MLP neurons of a small language model. Each row is named by its layer, matrix (gate and up: input weights) and neuron, and shows model dimensions 0-159. Each number is 500 + 25 x the weight over its row's rms, rounded and kept within 0 to 999. Numbers have three digits each. A neuron's up and down rows have the sign that makes its largest values positive.
A block is one neuron, or neurons of one layer that tend to fire together. After each block is what it responds to, as a language model described it from the Wikipedia text at the highest values.

L4.gate144:469480521495519519490514547497507503503531498523476545512536492499534502501497483492505501459494486474481479457485524476526505497519480472526505511511498492464474484510507471487474501483485510489500497575529549498488520546501467524497516491486477456531466533498477509481493529488529510500471490491511495508502528520482488526526539514550544540478520511521508528503524520526523499542460494437452506487459531438488479500506504489511476472513457470574464537544520528504527499498499480
L4.up144:503490476486496504470495482527532493558509525488469509508485558487511506482458507488531497492494485544531480460527496539454496516477492503486493523473490528559539493475475520513510522541494474475491492496538475512495488504485498517487490503463513510554470537495509500496531499520535465512543486477530494522515498515524508515483537539506440477498511455480481485554479482493528504507462493551496468482464480544464484526544439462483476483461483500521500469472496526488498487499504466
Description: Hyphens in the middle of markdown table divider rows (|---|), plus "and" inside hyphenated compounds such as owned-and-operated, trial-and-error, up-and-coming.

L6.gate243:516501516528487540523477519438515516515500477474521551518538473508507535509512482487489514490526492499482465478498509548506492508508521480512487536503516532499473518462501494501496493471503552494502530462481508495517558554517471424482495504543496484494490520467505490493485485456522506454473488491510500477478519517524433492529492510509530472470491504494476469457467486528487462501496496497526529480482534519508499485478519500517461444499484525522510503513469553537499483532531559
L6.up243:506509480470480460504516452524522479539475483497513497518514483474503498485497446501474518484512525476486505569472514486516504521506498480492513517494517479493504503462509518487487535459487534451552507528517527496506448466480507495501475456480469463471539555540588519509523501506497499510529512529479493435505515505504485523489523489490508513501492501498454471480514500467514511502457553504496495478491521490549479526516490505530548515479485475526471547489530526522475489511486493
L6.gate297:481497493506531521542520488480517559441544515505503545519513502490464499491523471528506476502500509507498442542479529521520530476513479513475497540490506470481506529479511477496473457497518550491544512507514528500551470538479512498454510462471493477495458495495532485512532532472533473515476516522476504456511511451505548480507508484469489511457512464524467504509492483486494539492517497550472496500473546524484524504494468498493516565547500535510484510491504478500493489518494494
L6.up297:579498482496505499524461505515511497516479487500523436483506531479504522510490457483498518496545536448504479462511467509491512483474451499502488515518493490485420503457499462501494524497509519504537486507543470504502456528500498493468506504496491541522531495511501515512470509491483476540463436503524473480499472421494519507483482488539466500485507448505527471510511570521498501485504506512498510501479489514498485531496487544504511504512523520478541513474521527471478477492511517
L6.gate393:531517491511524521544547487496542492502489505544479521572509504489453488475482578504489529507460511461487495528467493533460483488512534486487456460504472484468509495480505521496477488509507443489534498498494520512493465499493483481466553462519490505521537484493497519519534508523511507547501503481491544481518492480514520508449544469558493502534489489566485527504498482492502478508481515534496522501495503500443516510506469481512480510525469511525492472509539516484512501527479498
L6.up393:508558490478511489482496495492469505506464474465479497551534489515507533473471489502496522499523501523515490500465467478538523548502496549541451504479474508471460486489491517524538496435488502474541484500535537479485501498468470519485476483553497472513491509553501483554494515505536514482473463439492484528510508447540525517520518484492511473507492493507508498489499500524523479471498480500530475542479531536496467502483484514488518514466490519476534492515501463533541514546501492
L6.gate627:515480503486508506511487494498512483511527489485475429487485483490508503477519482544500500483511501523539478492462518491497485541467525481505490491509512515516552488471488542461482468493468548516492449472470527521510499513473506462491463459516479513497461515494536433520506526478503495483539474494473474483533506503491491501516483451518456519489475525467488469484470472527477485525520517438500470524486493460472454522490467484500463518505483525485452472486496500492553505449472526
L6.up627:503448467520505500503518476514531472571455458505507509523534502483497518517489444497492497480511507534488496530510529487515542494480484521506494485530482492527534490460486471485520482451502458521580490460535477505493483504490546439522518523480497514503528509470562517515474523500547497485530480511490519469492494511478502489547517471469512478507489501534477505490528520464545499511457486490492483568499506491511502487487469517492465505517515524513473500509512501487449520475507501
Description: Mostly the hyphen opening the third cell of a Markdown table divider row (|---|---|-), plus some mid-word pieces (Phil-anth-ropies) and opening quotes.

L5.gate67:500494489540511476499495497533502493516487490491509539523538489482492504452493460483528455493518447518508471478508537508466485507478493506512495520495467510528511513471484567480489463498462502508480456469489494481522482535453473470479497541510494550517511509501506501468496535531482480469486482526503482546528548493533498522486466470492512506532483496521499513509527546518488542480477520463510541460490508450486492535484476469517523526503492473481491525502563486558546507481490529
L5.up67:471488496545498484494515503502455475496492443448474475538512473459520501490500507478490531494471498494498469492490459477534518515484490477498481528485468532509519488545520444495544526469494513529468518514521493473494485512491535538510529494437531460525480481483532494497534554515470541559471486552499476505491516505464530517512500480522437496499495426497494494501507500521507484468459518483530477486513493487450515494505514514486498508489530478491500519502503479490515485513544480
L5.gate175:447511531534505524499479475482496517487547551485523488509506508524504450491509493491533513495481506514479479512458475521515534548505492506496511516532522505511506477471497496478528524512525495514499478558501511521531502518508524484527505505498487490505541487520471499470496557529471547481521520509542544502503471479460473467504481489511488511523503536539473509489507492473532433514464477480525475529467462518468450495510521478460513469488535544480469522446476472543517495502497469
L5.up175:524506501444488480528509506509444463445500471533466497488465528482462523521508474503500484517496545459517488500499491482527501504504488492493514450525513447466474483508517503491471541454527476541476498506504522501480493498475476542464484549555493545496528506473541534543487516514483524498467459478456483504454494550505499525525500461515520513476513451522539500506460513505519507494533494479492509534491492486523513474527485510516480503470509470457494505502535528521488519503485495
L5.gate241:518476510518465497437503503494507462505465494501485534498502542476471488507513522508513500522481521492519493482498499526474542449484475489484504478521476526512531491426500505479493508526494519484543453499500507517519467533487472519517486560501508514474494540483518528533525512491538495489527515471499513519524492515496539483525500549515488486442524526498540527491523492462492493546567466486522520480470524511489504469450424525537469478477488473507495481485500498486504500469517487
L5.up241:481536527500517504529511502516482502455499456467489487487515516520478512444510513498485527508536474477504487480461466563481501439531479478515494513515479525497501494551483485481506495518479532508494477486542533471477491482473535482511545488507492495503503537504540490525481510515533464487480452457461480522516509512449513494511537508458500452478537570503526498524510507521498521467520484506508480486463519492485524525491477506534497471512530461429514527485504505475524516501522481
L5.gate252:463489514488483457506512509482529485464501497511478498539484515515507536472506486528526464526472483460510520424503505501515519487489483459513509477477492485478476506495488487515488540498486504513479482515502486478532475499458477528483506538499520459485472514487519441516467505465552567512504507470497506501542505477497528495498514478489501523522499497489503555426495494495508544524506477509509557525496499546485499459518458458507539509482485556506454495533497493498454490517534505
L5.up252:486546540516513497490509491474479503469463540514437490490470485502486502456514509480521486528519538502484509478469513507549518484498538513507460489503464521506494495466485481523467512491482487502543487488510506493536510476459441489460491530541473464457475520524505448450480523481563494472485506479518507483532518466503523475501487479499532531525497496516491556470511490532511541453495491523511504535491495518536523483536477480562515488495477507484520482505527505520489508517481534
L5.gate291:512533542524484541489544505510488505481465521499449447528551498530534489514505502539501497540490482510472465525478464495489483521515500509494489469477509469502519519558514435493489485502515502514511487469493522489524509467518533491458490472484509468480506489532493482510563538491488482516498525506510568477495536493491503528462500480479518498479529532486509483451516483480514509470521529477494514512526549523466486489470499455509518492499479536479491521433510490496523464519486457
L5.up291:533505512480501525497513519491555503502534468513543491446481484489482519524490477466509510452529528519504467542524478485559478536490467513502506487513481539536483512529501472458532519532528490518470460488459482509508512495468529547502511524506533519518518536456516505528481493452480555514509544464468503496524531502545497498519533501507530481523508527507472489466478545449522498495504515485569524486505516495489485457484496508476513481487530519530484505500503485489483494492513467
L5.gate369:482468481473508506480514452463523509489453523489493545511506500524531499506498522500484505537506494487488505464472482498530483547509501515514533466476534512471500453548481495494461571506499462514524500493496483511524478514500489547511478511457545548503485510474508486541498490474529550476509499483470552498541513500523522503480441514529507470496469493448537503480503516527467520524497500464563543522490509498484482487519517491511493497482488557470477487456506492507479502470501486
L5.up369:487514486458501508499459420504497505453493509498519479504461513457475524509512491484531492537459531464446474475522497523533486498483512484506479481503486502508514493521529560477518505467470503461472519526507506470466486512500507495506536493498542508499506531504533524510514506466500480461516490485548511548461488494498483516477501488481458432456518492512515468513468469494499530490512475501528530505506516441486497527502469494530489486480473519470485486516539552546490493489546494
L5.gate376:493532519531476438509496531499517469532495473490504498518510481513520506553463476504535519552524492490518517470485475522509486518472470500519457522488512453483533510466504473458500530473475494484488464499511476495544508498511526541491463512479444432510471458441527482513503497494511530499478574457528500510513487467520520493480496467493500516496529509503487489513489523474493484499484477503520483504508534477478506504524496475499515465496572511517460519496482505519441491504508476
L5.up376:486517480529574489491473536515514519490505490516524506505525487537496469518468520472501539495510478483500493429489540517477508495497519525515533452517494514507468489481493537507529458500503472484504548533478536494496493513465465503514523487488470469515504503472487513507472494505503503529504503510508483573534543460484489492474513554497508497464488476490533519496512507496508493490502513498516490495453526477492513510452476477499524497483478471505528482401457546505473494479549501
L5.gate421:504546501485536526504531535506476567479498528524479485526529526464491519517461513519522470525455496521525498530535521483511474520516492483468514452522476507472551472489534520468529525510511516491490517527523502515495493516492491513493486469559487487517507518456512505477544513476536483458513509531495524475500484536522470512468469505502498511502464455468508536502540552521471494521490518517485495512501483471544514475485483511470487496521498470467490481548513500472419485512492492
L5.up421:507552493493537504502498502511482565495464537531470503528540498486518520555467516527534493519495485504502498503515491488501505499525463458465524460504494506503557469485509516454502503530494484496448493495505513511501531513468472473501494478524452491504491510436508486527527498467517476455480517489494525504522498506531489532482476527505486531489484484513496551515496523518456476504473426500521503556457467459513500461470487482493496492521508480481509508519534510488448496459515520
L5.gate423:533521510503515495483499503519543476505473489478543463543503494487515498464491492478538485527514464472457489531496491488512517504511481501485485534492484541516511496486528485474463533529484473518458481528490483488504504452499485486476499507470539532461480549478508486484525476495560501484549451475493513517536510519552504501481523500485482458530550488484502485447508481488498565512467476503509482479487524482480483451508506503495512510489471509565493474491465482462467489490550466
L5.up423:466497522537490399506522508501524485526483464488469498522488501483505516499513505530534511517522541513532461503496525475515533559513478487494506471470504542545489514507503475502528539543540463512489509499538508472524507515499504526471518485465531516507463472543493494479474513504540490477486531478457504462499520460491523486489516524486512496520517477514483489467504533463510541473485501462514505498475530499506445480464519479518480503474542491516487521526502519498540505466477453
L5.gate432:473457497482500503507501487497492495503561454503497506483519471502547535473482520509500515518490551478480520483509523510446515471494489498520477512482520563464492485494510517510485512498490526502494488493499517484548487463527476446467474482507449489561492468510536546495507479518473506504467525494538510550501545504493530465489476487528474499525504422501455515504498466492456500507549503526506494489456509445484515497487523530510502470476471495473485498507477475521512494528482527
L5.up432:482476512488469534496499515559493499503510495464515505486509467515533534496545503466489551518531544511535533477509528504471512500498477488502479516524512522511499488490486535497495488459493501522518507458526524476495508501522468514538458507466443516516504479456523501483486506485499547545495524526501485515492564458475533473478476486561557508470524447481503478492491445522462470499529507553505474491509519479482506492502530507489477514491496522507484527454482481485482526489523534
L5.gate442:459451502530497509523491444494518496527481471534448494495527505518539464503474496532518469539474521487518521522519469522513493539493496500518449533510526505552503459518509478503509485495478486467530460588542484523509493507484466514476465468524465481505490445524498511491540493508500542480521487483479518462488502495506518537513485465502512503523508522467446524532510482526476517518486505507495467524469511508536448529487521518499503468493504533510504495494504471477457500488481512
L5.up442:484456467519471502472499477494455502514477486515527499502496464512505504528459481517518473540508504484474479487503516500490468531529508505518516517517514497502516498517498539520490505506490460467549501539543480500464503467466481526475445514487492481496527530473475497497475493491511451504505527458507490466508475482522470513499499533489562519518496544510546514516500484486530500567494477537487523454506550507562501481508530497498513450453491516538503496535542529472485475498454479
L5.gate511:518550522508494494513492511516544500504481483480497525482513482507531485520494469503476469513457516495501477512510466449494513483500457512457486508510528499518518490491540533490477471479486524478510485485490466520531461486496489482458506493526491507484497455449487478513518482494511502483521505475484498507498539495446536501510492538515518464514551489517519471474496572463507520532488449483538523492491516483534493488525486458489527436460528488489497493553477517456487477500523425
L5.up511:503513526534489544481473462488506484458508495490490493513503517516534499479517455508512529495525492452480482442513499478499475457525452478518504468557482513541528489524531479466483521492507491479519479509547482471505506484515490512488475473491517477497479483479538516504484478517501503505525498485496497473484491479501557500549486482518532502530539524546528430482518505464488506549459500528498508545478486508514562470491516451484510480474517529493509549510516484442485494509506511
L5.gate558:556446528517532473525512540528521542519478502478451500506488509497488486525507513513491502487485452528476480495470459493490527476530470498451571458533474526476508507507471476508522510521516481491498500508502513520488509488489523490496535490469516511538487491484492500501546527472494499492496510491486450549509519530486531468497515564506466472481539492527493509459489523501542530517502495496479515445463513527462523473478463448466481528474509491543507512485503526496471517474506498
L5.up558:485497506477502536548514496494493546470520523505500492537481436493469523558500480487511513502476485504477477484498501516490482485525520494511528531502499513436522494481501538481507481458517498518506496539477514511453492509514536530512470515496541508535479522442471521502507521504536484441488506489480485528490489471498546513520475497464444473518501522554535509506499521521545531520473509420471507478492474528502489475481508505521487516471480486493472517538512542475485462509484517
L5.gate560:492505481504524451569529478486455526530511518511467527497484466527557552510517489521502504505509493501486490494494511515478505538513504517485477513467485467466540486479539532479516525511487494534481501470523493489503486495486493517488489481474488496540492497537526521508494497480502537462511513503490519509508509501443516489473457511486497536545545517548513442491474472461541523509489516488502518516512567473449491484484508461492451495519492498444496496534491495519526474499544461
L5.up560:498447491555532485515496510491488527497506560489514469520484517505548531531528442503495542503515487504491501492537496506471518478455495466445470488522493514472498472481515512500493505568537481474492464492507486514503467491476496496512504458482482470484488467496522476524553476493478505530491506509481520472405471509510542492513522535533517494504534473524522469478517489529499497499493518496519543501485502542491481506495519510442473488529504506477503536494491485523477488531538480
L5.gate588:484495492524454504482506504467505489494466478507495511494491484546524472480517507518531489492511500468504458486535527528545472497504527502537481473495481507527522508507488477506443560564536459480507509511493519518559483516458464477466467479498518527504525485493523494501503497482514530461534482499500508505460481477462494482532478486526494524504512498479457502480460513462551508514496538468536508550472497533492500470487494498523546533479472501484455452493482492521480464453484497
L5.up588:511503499533490524468541454499476475496514517512489483529496560493466498486503486464465529446507521488492527538485502503508500486504502489460537524495518459470514517525476493499503458521490496539539460510469527515562511491467497494508459484526470499448482496516495496497465531448507515501493440443503489494499509460513455510517488498494448512447539509510506539483494460513520494509480522472488521496495482554551514496513508491496503514496500486481486471464487488555518457492481500
L5.gate596:487478492508520489532531554502511514544490525522514523505515488507517504488488496503505498494489489515469477478504537555504499519499495465543537553511438517514482502490542503473491515538456490514524485519523449529531515503500513518488533550521532485500459481509504509518514523525493503520513526515501515455473514524479514503492506454546550539518483531521456541450544535490532564529504469500457524496479542499486477525529539488528475516475522478525498489497475502519491494499497495
L5.up596:525535556504500512498495523500491507490425485484466497537521499524491512467501509517468513513503496467512492499505526527544501499484499480505483520509474513477516512491484471464482512465522480455508474516480554489492500506456473490518541501452558515475493514425497473509515556494503490476488489503468478495459473514488504495520463544528538452547491516446500504452483497469524506474472498470468480487520490499494540473477512485492546509507515525538504491487452532484475491513479509
Description: Punctuation and digits inside wiki tables, infoboxes and ISBNs, such as the third dash in |---|, 978-1, km^2 and empty cells.

L4.gate601:506517511537476533544496478475502510472475497484484496531511468487529464525473529552516494458578491476482476526520470495477543502487493515522497540454476528509476502520531501478495487501508490464526490500531517500500532471503504492455464510512524476519472502426501463502526519430546516507517521498545479501509527480524467499546506483516536459519498508490496473501488485495503517518497486471462527459476522543485508481527476520469479487519480491521511446521483481491478480498521511
L4.up601:511518450520510493513498502481473496489454515480493493487484491495530549500542487501510507479526503485481483472536486507484516517495526452484534540527499527496545494470559531519515489476531503486473528469560510524538464497504519485495527525457522467519489463518501480462515480535495508489523499457533530506492503462486544523500502499525510484513533524480490519480467474483518555537496522498504480545482510506451518552509532543464530451517526486520465507486472512501474482454512500
Description: A hyphen right after the pipe in markdown table divider rows (|---|---), plus word pieces after short prefixes such as p-ump, cr-ow-d, co-stars.

L6.gate85:464489495527492522518512465544481500511500459461511511506522506512517462469527482504478503509493522475491485490501441512551499501480520518459490567510489525483520471500506558494504561521524503501564562504471485500469479487511495485494511491475509468562522470489547515526530534511486481494496515488525474535491452502489513531513499488512469480488525490505488526509520501556469476489492532507526499478444457482483487502510507459513553513473468483459478483508478507504482480509506517
L6.up85:550434504502483494557497476506506488477491480494493437485500508533499495497510498504503470480471453538517547506492526495497572505489508468494515514523461491467509517524506496505497488504483506497486486524509524498484500476489516513480517521547468447508471491456459509518487446510513469513502475496498544475493467543541523527468460486492495454535493500438544444493503559529509496516508521520496539501502506509477509504524531478465496479485490493487516530522476512517462508534495506
L6.gate104:501491489482481488487519471535529484528474493484477485510497528491494500454518523522497538519494525513488499468523472463517481518470555547472509469470498464482541508495491474494467519510426514514501532473471552478532501488446483518507494453506525504534525518490511456520519540487514500512519474482483520513561490508519496513518502504477498514556479489508505532444515517496505495519528519514541543495532492460493520474500497506483511476484519494496497507493554484562495460514453534
L6.up104:485502540472531474495531521507497472499456528494463449450497478484487494434521500502502549544507501505474516488461464511508496458504507500470476528562484463527492520477495534513533488517485505485502513531517518459525499479472499495512479508515501503526485511491456532530510470468527478482460529473514504508494507494530520507515494527506476497520547501487484473516519530537512505545491475487475503538483526513494507565533520468498499538503569489475502486532505480524448507548487488
L6.gate107:481548523538508477516504494517492459499488473550501501451476493534497551480487495485513468452579520509486526485501472468498491485477487502494526480461487491534502492500498448466473537478507524544488493513500498502549504534504521499450477491470503514561537496490472514503497500508487509473453499555505498506499564486475497515518478475521508501495462446510486487525531542553509527486462499501482503505497511526502508494506506492474525518493502464468537509535487486507459492539526495
L6.up107:464515519508495483479472450467549489549484458503514497450515505560509490482505542435534488499500529512480490508491546444507502509506485481495505445444472536475493498546463490500483485471492498515475488489526495493509501475466497513500496498508523496502509506522532512539533500485478482482482428520519477544480506497495505529483520474512463503465486513483490475503536498510496460487533520461494508477481502479517505488492499456492525493480505476509530475507494542535492467557518553
L6.gate428:499519501544517451500516515507486501509482528482521496511463490501448548497496482493492495539525516517489461486505546497548522505513471502491508508496476479496494461490477537455485516507493482528537488443493536498516468487455490523503541498478499491534497498508460464508467507502502526527524471502509490564500519521542501479491491479513481482542451482438533457459481513511479481496455486487484521460503516540495485480488535518454530510460542456495515475470493475509517527518520528
L6.up428:546500503518493491537516501577463507508475522450517547502493491528519487506472438541553485492500543485476501502497501501496489501481519503516503498500508541516465500493515493476440457511471468455504539525484464507524488521469525524461504515521559496486517480521494530512478501474476450494489469504498478522497513491515517525509518519495465545486484433524502470523520511470519542488522463500514518489514496527510473493520523520531498485472503447485458460489502501502477487514476528
Description: Final hyphen of the last ---| cell in markdown table divider rows, e.g. election results tables; weaker on mid-word pieces of foreign names.

L5.gate46:522523472530468501524486514472502450495491499508475494498506434485510509485517481524518480489528483465435490532559555480534537446493508504500495507514488506458509461509518479516470482468505522491476542492499479512487523463529458463461500519508497528476545501517515468501556444465491509437503506466501519476523480472529523511479510462511485468520531521493484474468521464486509456503504501486502523535540488481490492478502480485483510456505477489480484540500532481499511495496491508
L5.up46:499494531450511492453495473469536479489516479503484477488491516465505545504527493532525492501498516495462500510534545510509529509443496491471491472504499465465546474517496526499490455498477486495500463516509525490527501495522475482487536479482474507504480495449501459539507495492445514507490481454479484480514502477561467501517512520520455538494517488522514468467512486497553488467518497474463467489511485503462512434478437512517528457501535495474511479466527508485519474508488524
L5.gate51:490552509510477545478541501488503510494517503476480517576487519500484496469484522495530495482520458480502501500509510481483496482491515497469506535501538460471522527484535481464478496493483544503493516502523517498464510530517501520465527523471586534497519522444458500522496482502456513512458439457497465514469485504494490509527526501507528507491526510507488529476503467479464511502484538482491465456468515509487516476514537495455467504524508543468449498508512533501516497481485497
L5.up51:514513481522479520491498490487550486486477519495445523488521413452510483493477522496515490483482494516482497546508495473427500536505485518465486545507550503503482497496494489447506470515487530508465492507505462504493514542511571492547513490462523490483495533514493457502471521542433543494495500471487525491505490508511466500543504472527474494515512525514483527475465505473529476480508528488482493478481459518499486466501531508475467508533499521501488513496521491464504510493504539
L5.gate68:514498503481545505510510451458490513540524503492487505505521478518560452467519479528487456527553486474538510504468518498485540524443498508492485513485495509537523486513510476484522486480498483505472484504521516510544480514533463490489472497493494512516506505510543440550495477479489495448470531481505513499507480500456539520462457511525483497445514514536473510495509490507497511484482487497553502529487488505500453514469478474477498471468489512514491498463532520542446497469460507
L5.up68:495456498507508553522523490467516462469509460461512473473517505476495481502513489522510493489482509449461532546513501474499488488487494505482473540499514502509503506510495516519547488498521557490522530491561518550517512482479478500498534503510468547495519489510491463510515520527517494502496514481527539458516505485509475479443493461520548440516529517509483551476558513459499512506492505490504467547509510489502484528491524506509499516506477504477475476491450518492449524445523521
L5.gate283:469479486494505511490523465526518476479455511486491504567524553499487485482507508467481500492509501510484480447466505535488513489452495466455490470519447546517533461530430525503538536528470496533504498502537528499484506478509450478467503506533513540508519549502509531505526518536519515529499521470510491500510523505481497476503537494510495482506477548478465508479463502509487536517529510462521470473494521456460490507514497517490520511522494485505478465448503525519467514504505478
L5.up283:472519492502523559439433519516496479477502501505495535515521515524487485498515437524525482520478492478508508542535459504475505506500523505489481458514488538435456541502485500449483449478505487518500481475468504498508541495504502495453506518519532539494534493479498431532510514505467465497505518508461463473511483478459521483490507510479502505501522521498495551523503505481494488475496489483511472509541491515505485531497491510493515511548508541541529475503480547522489480509461506
L5.gate325:473479480486499517471494485503530513512528504515501524510538527535513494518535495542486490490505501461481553491499506495440473523493560494501520449528506477520522514494491463533480469475500514500489471441514526510509476479455524513489501523512522505458500528492524525535528532478548513518531522454505492499510506513522467494574451525463461503488467518501510540484500475496522496480497495518487477483497552493506522490445490475504516528491442533475490522475534457512521488487494486
L5.up325:497564467503491483517495461497512518479525520500493532559466517488515502497498501524513481497502530504500529484499488460537524482520506494482487496521468508568518446508504485534510473503500510512518482474518526515494528526475506524513508455493511505489461521485529520501537478444476475507505519486489501533535476486493469555546482483514519461502425497515470489479509457436453521484490514501476464499500495450508514468512523455500528522492510547508469508485524469539500501470490488
L5.gate326:493490473479523466527484520523498507461485511518500521499498523531517545463509457495541475475527522436494527492511510493530471495544530494468458519503533505480525531467511536491498485496490469508525513470495462498482500475511520466508504461545464483489504506453476514489495499460501497536559477480512476477463544521491470503509529494520465506519476515537525481527467523504584503492473480499521494511484520507472473536500507490492499464521526472492460486544493491488523459466540498
L5.up326:482514517464482528506513499464504531461470565510485473493495524519467495517487526533530501479529507503502469477514529531484489476521503478502488505488521493491478522464495543482492453457474470487515567498480488488520458471498500531493532474528473482488475539485501512428524444523518496495497466499534534481498509475539494509492562463501509489467503522515520464489456481506490478500502480513492478518489529541487483498506560503485526528478515497500491522528535539483522455463529487
L5.gate327:510532530515518494488511552463521459485490534517504507513534487482506501455506507503447519523535526501539501478532474526522490478544537459512426507527446480481519506430485519469480497483487519549534509487505500501521509515489464512512470493500505567484526527484499485492516536500497547514521487496510475505508494507484481526534493474533490534492510537474506487506501505505512517455537535489489483514458497472534459495464485515538520502517481512487458496467509516492491445503515466
L5.up327:474542519581466510482487505492491516520494522511524532481503495466510499513481512495497502577520514463505512507499500449554502505493488466516460532492494496505544492482507488513503481495530500512509514516512528481537452490492500525489465505527489474483530537498548485518471491476545522516506524476530487468484513458494525515496477437528509533501503501505445514479490521483507502442493492472451480478482532500508512513508491517512508492480565508496459516438498474508475447489513516
L5.gate346:513465517485428512483467487515500505531444500493502502501517495515518500411470519525492463516511507490502470536508505531461492461511495497523487533499471485482537528474474490475459492485539472473506466499525492506440497520475486502484474508550497524477493488447540520495467499466523525489507508531470522454475520493490487508524494525498508531468483492544515537480505529522525508476516460466506511499512499524472500443469481500523470515469490461485495463498533510503522499506544483
L5.up346:490553497491494551504536479513525485499506458507515465491499492491497501477506476483555518484497525486505467480480538497467520505523525519531462557537470573493515493445486544495513495479501506521489527459466488478544460489484510506503507515487495488508523544499481476511528455528520476488522507507478516507504503516487489522514509515501498505497477521495464556457497516502479497473510499487497468513493515512525452488537493482462499498507448473533462531525499508474538477441479567
L5.gate347:485515525471513484456535473472529531494475500505511508514493498508514491472487502508518464498510499488504490536539489474455485483522539473451405520517502494497468506540457529502469469469521553538501525489515493532470459475538504487509446515499512531480495467515509476490495515500512474481508533493523516481511541482526513474514501473498507476460498545473523518453500502485500542487473474502494472497449515476502508492470541531475511536517492486494491491530547491551523513533480477
L5.up347:466465489477514492475535523463512518487459522502479507518518496552530526467555535511514459512523491484480487483503507491515458460514549519506505527499465501486557500516477496500510492480527501526497526481483476539488490538484532565483492484457466492471478497479521458537530488473549498528517518505479489477537515489458504495489494539502460466463500503508463529516475464524522521538495486523519531520506483494512490495475519498516481457498497490562485483472495530479489454499500454
L5.gate360:473499492511483565488504515502470507520495506489513512485535473484522454517506478526507480519456500458493479538484510521478480492531505489481489504517476504513497491437515502489477503519516503520463490495543482487489545554505504461489470547517477568495484479514502500504494502504531529489486473531519485489467496509525511530480499484507521503489555527523484539497506477530487536509457502523529591515475487512510451550480464502488454478522514512471497525517547481542466512500525510
L5.up360:494493520494544521536483544508507530512515487478525494496507492512486450478472482504499489472462485535521528531526509499448515487469486509480466502519553469494487510479534505497536427489499505473502476522511490554473509477529487455475470518487516493488448480463544487501455488538498480501488517512464462454471488531476497496498516485502506497499527470453507494497520486510515478490532532475445530509480520524509516530477537479519478507517506516519477495530497495532515513537568453
L5.gate470:499505521466497494495456528472511529486508490459520563557508481490515496497510548502526483504511527525490502461504482456501510509510504512507504467542532526471486491465517510467456480457502529482525486498520476544483495545459478524475509501475537513512531502497513486507504528454531519493550527474481485495508533488495450479508510480518484464474427546512515521466488481485521542488498455477508489488559499567487504503482512499504483501519453513518463472491527505511496502509489508
L5.up470:460493515505491521453503525551453509515426456503465500509532501492465545492528498490503475539487476518515535481488501508481506505461544522487509532495477497477516502501516542494521488520459465478492486478541488466504485534504513515516526513479534510495469519498476522470497515502498559551489493480480458489515527466495517513501513500525479472484464508508472524525537507514535462448502474502484573505494498524505513513494483488533459514509484528508523488532512483484488469499459439
L5.gate479:462524513498516484515479520466515508527468513494552438510559481500544486492488494500497485505521492516479506502456504523475454457452536471462483542506517507495511464475501508496498483534499511525536533516480509549494524504472494512485459495475503522447537512466477507528478478503511538521490545541496486529513511438523468514494516509514510504476524481478492486482430524505509511513512483480509459497484495487471484512511539491474488475451477450507498512495477528509447485511532499
L5.up479:492546470481498476527523524459526533449523538507527487518514506509491464496506478501485522496501519516513507510452479512531451482481586483498526500545470462477526493487486533465515484493451526515554518514495506504510506506464500499493460534474498507428510548516493488496484504512490515485493515497502508532474527492513527521478501544499488518480508494488486483491485483472522503508514510461510447521499500514469455527506566466514518500501474496472502571479519504521511469510469527
L5.gate515:472446516470499454472501472511509562497442474505469523504507505500498475521505473498519493516542480468485491500518486518523505503461503496499505510479498491462491474521485485453496519518473485482521485489516503515548462545514465532518502486471450537504502488511504434543478476498463508474555492457508487494527509487497518496460492489484498474493487539488481503486503460484499519491522471452511524493437482488527418480487516484517455459459485511483485517493531508496513467487506490
L5.up515:513517501483498482466538501526492551479504433474497521520550492448452496512487506519506536480482501494468512464500497521453533483482513474491494560519516507479511489493471535486495519515457498527490550497505524459520507491487521505497508482510517498510458507476522477510532542515529482501572452525510500520543521499446511503519521494477513482499475497495510507519513510420455459502488524454499513542500480478478507504478545488475500510506509518493442508479487506518538496504512501
L5.gate518:536514445527498517450508481504526496505441482518492482490517468494508498480494503512490505479513511468499507516504489489502444508491558475481483520517497515471488513487502487486506433510492494481523503496552481543506480551472501491493471473439519440510494484518467482514509511471509434517491487502479504494445476501497509513510498507540465553512491473512468553507505448470507521495480492516493499490485460492502525481459488481499468470489487448497473544546541487485475482474495521
L5.up518:567515478479513513493495493465482536496461517492492523508496498523487501475503550489513494481449495450475500478523477485504486522521475475513537506483552513518474453436508505456513481489494521522474466481487537543453532570511505501549497515479520510495465456519478513488519479523497495470498490554473483486512494544476516486510500492472517537511455466484472462485476527500481527499506501482505506508508507485453522461494453485482489512511514518546453476501520514492491530477521503
L5.gate547:495510492529462526498545513542486533510491479469445499517506499526487451470502548460523547531498512529484504542493480496521495476532462527488445531489485490520502521478477545549508533497471465539514473486489536515503510504479486480486515510506454485470508495513491474486525459416519470479466480507505506502482484526471504511523480500478520509516512463460510478545472476465500459479501457532490467485498560503489534519498488495496504489511485497516488481510479507542475478501520480
L5.up547:458472511479492550530479504497531493490472461495490463511499489460510445508510551518532531501496508486474479509532519486516511483517531551523528547452486466511466509508464514498502463456479502467530462421442512531506490509502497513530475508504471491473504503481511478480463545498531509482528497540526476508527490480549533519552553476477527482512479495496504489477463487483493500484478497498503539499471495484475486489524473506526485469504494489521522494511490485489505498541526539
L5.gate633:515495500479533495503475556473482503507462529467524507504533498513496507489519487539488484490555524458532495502523549492479482522498507494469483479496520529506518509453458525485508488506486500484495500479504517496491474501514462514492501487508457568488530454487540490455487541466500486484486523454504533453517486505509496544508475493528461492494495479533466518525484479512534523525479450449516494485472506508517482472505475461499450487467443536495474486494481541538535484459498504
L5.up633:470511507485502518519492514496458504509471517476469501472488516528500539551544499555502500498476495469497482457505499504489460461513524484517547517437510511442536503468443517491507516500455463515476497489518544454446491496479499495492497535502473490508472519483499489516519547533480448522503466474509494495499484468530519514508526476475482464539494489491520491530518503538490506479494498513502444515480473522480511516529467466477489501550469520471513499514510515500524510557468497
Description: Dashes in the fifth column of a markdown table's |---| separator row, such as election results tables; also weaker on mid-word fragments and apostrophes in O'Brien.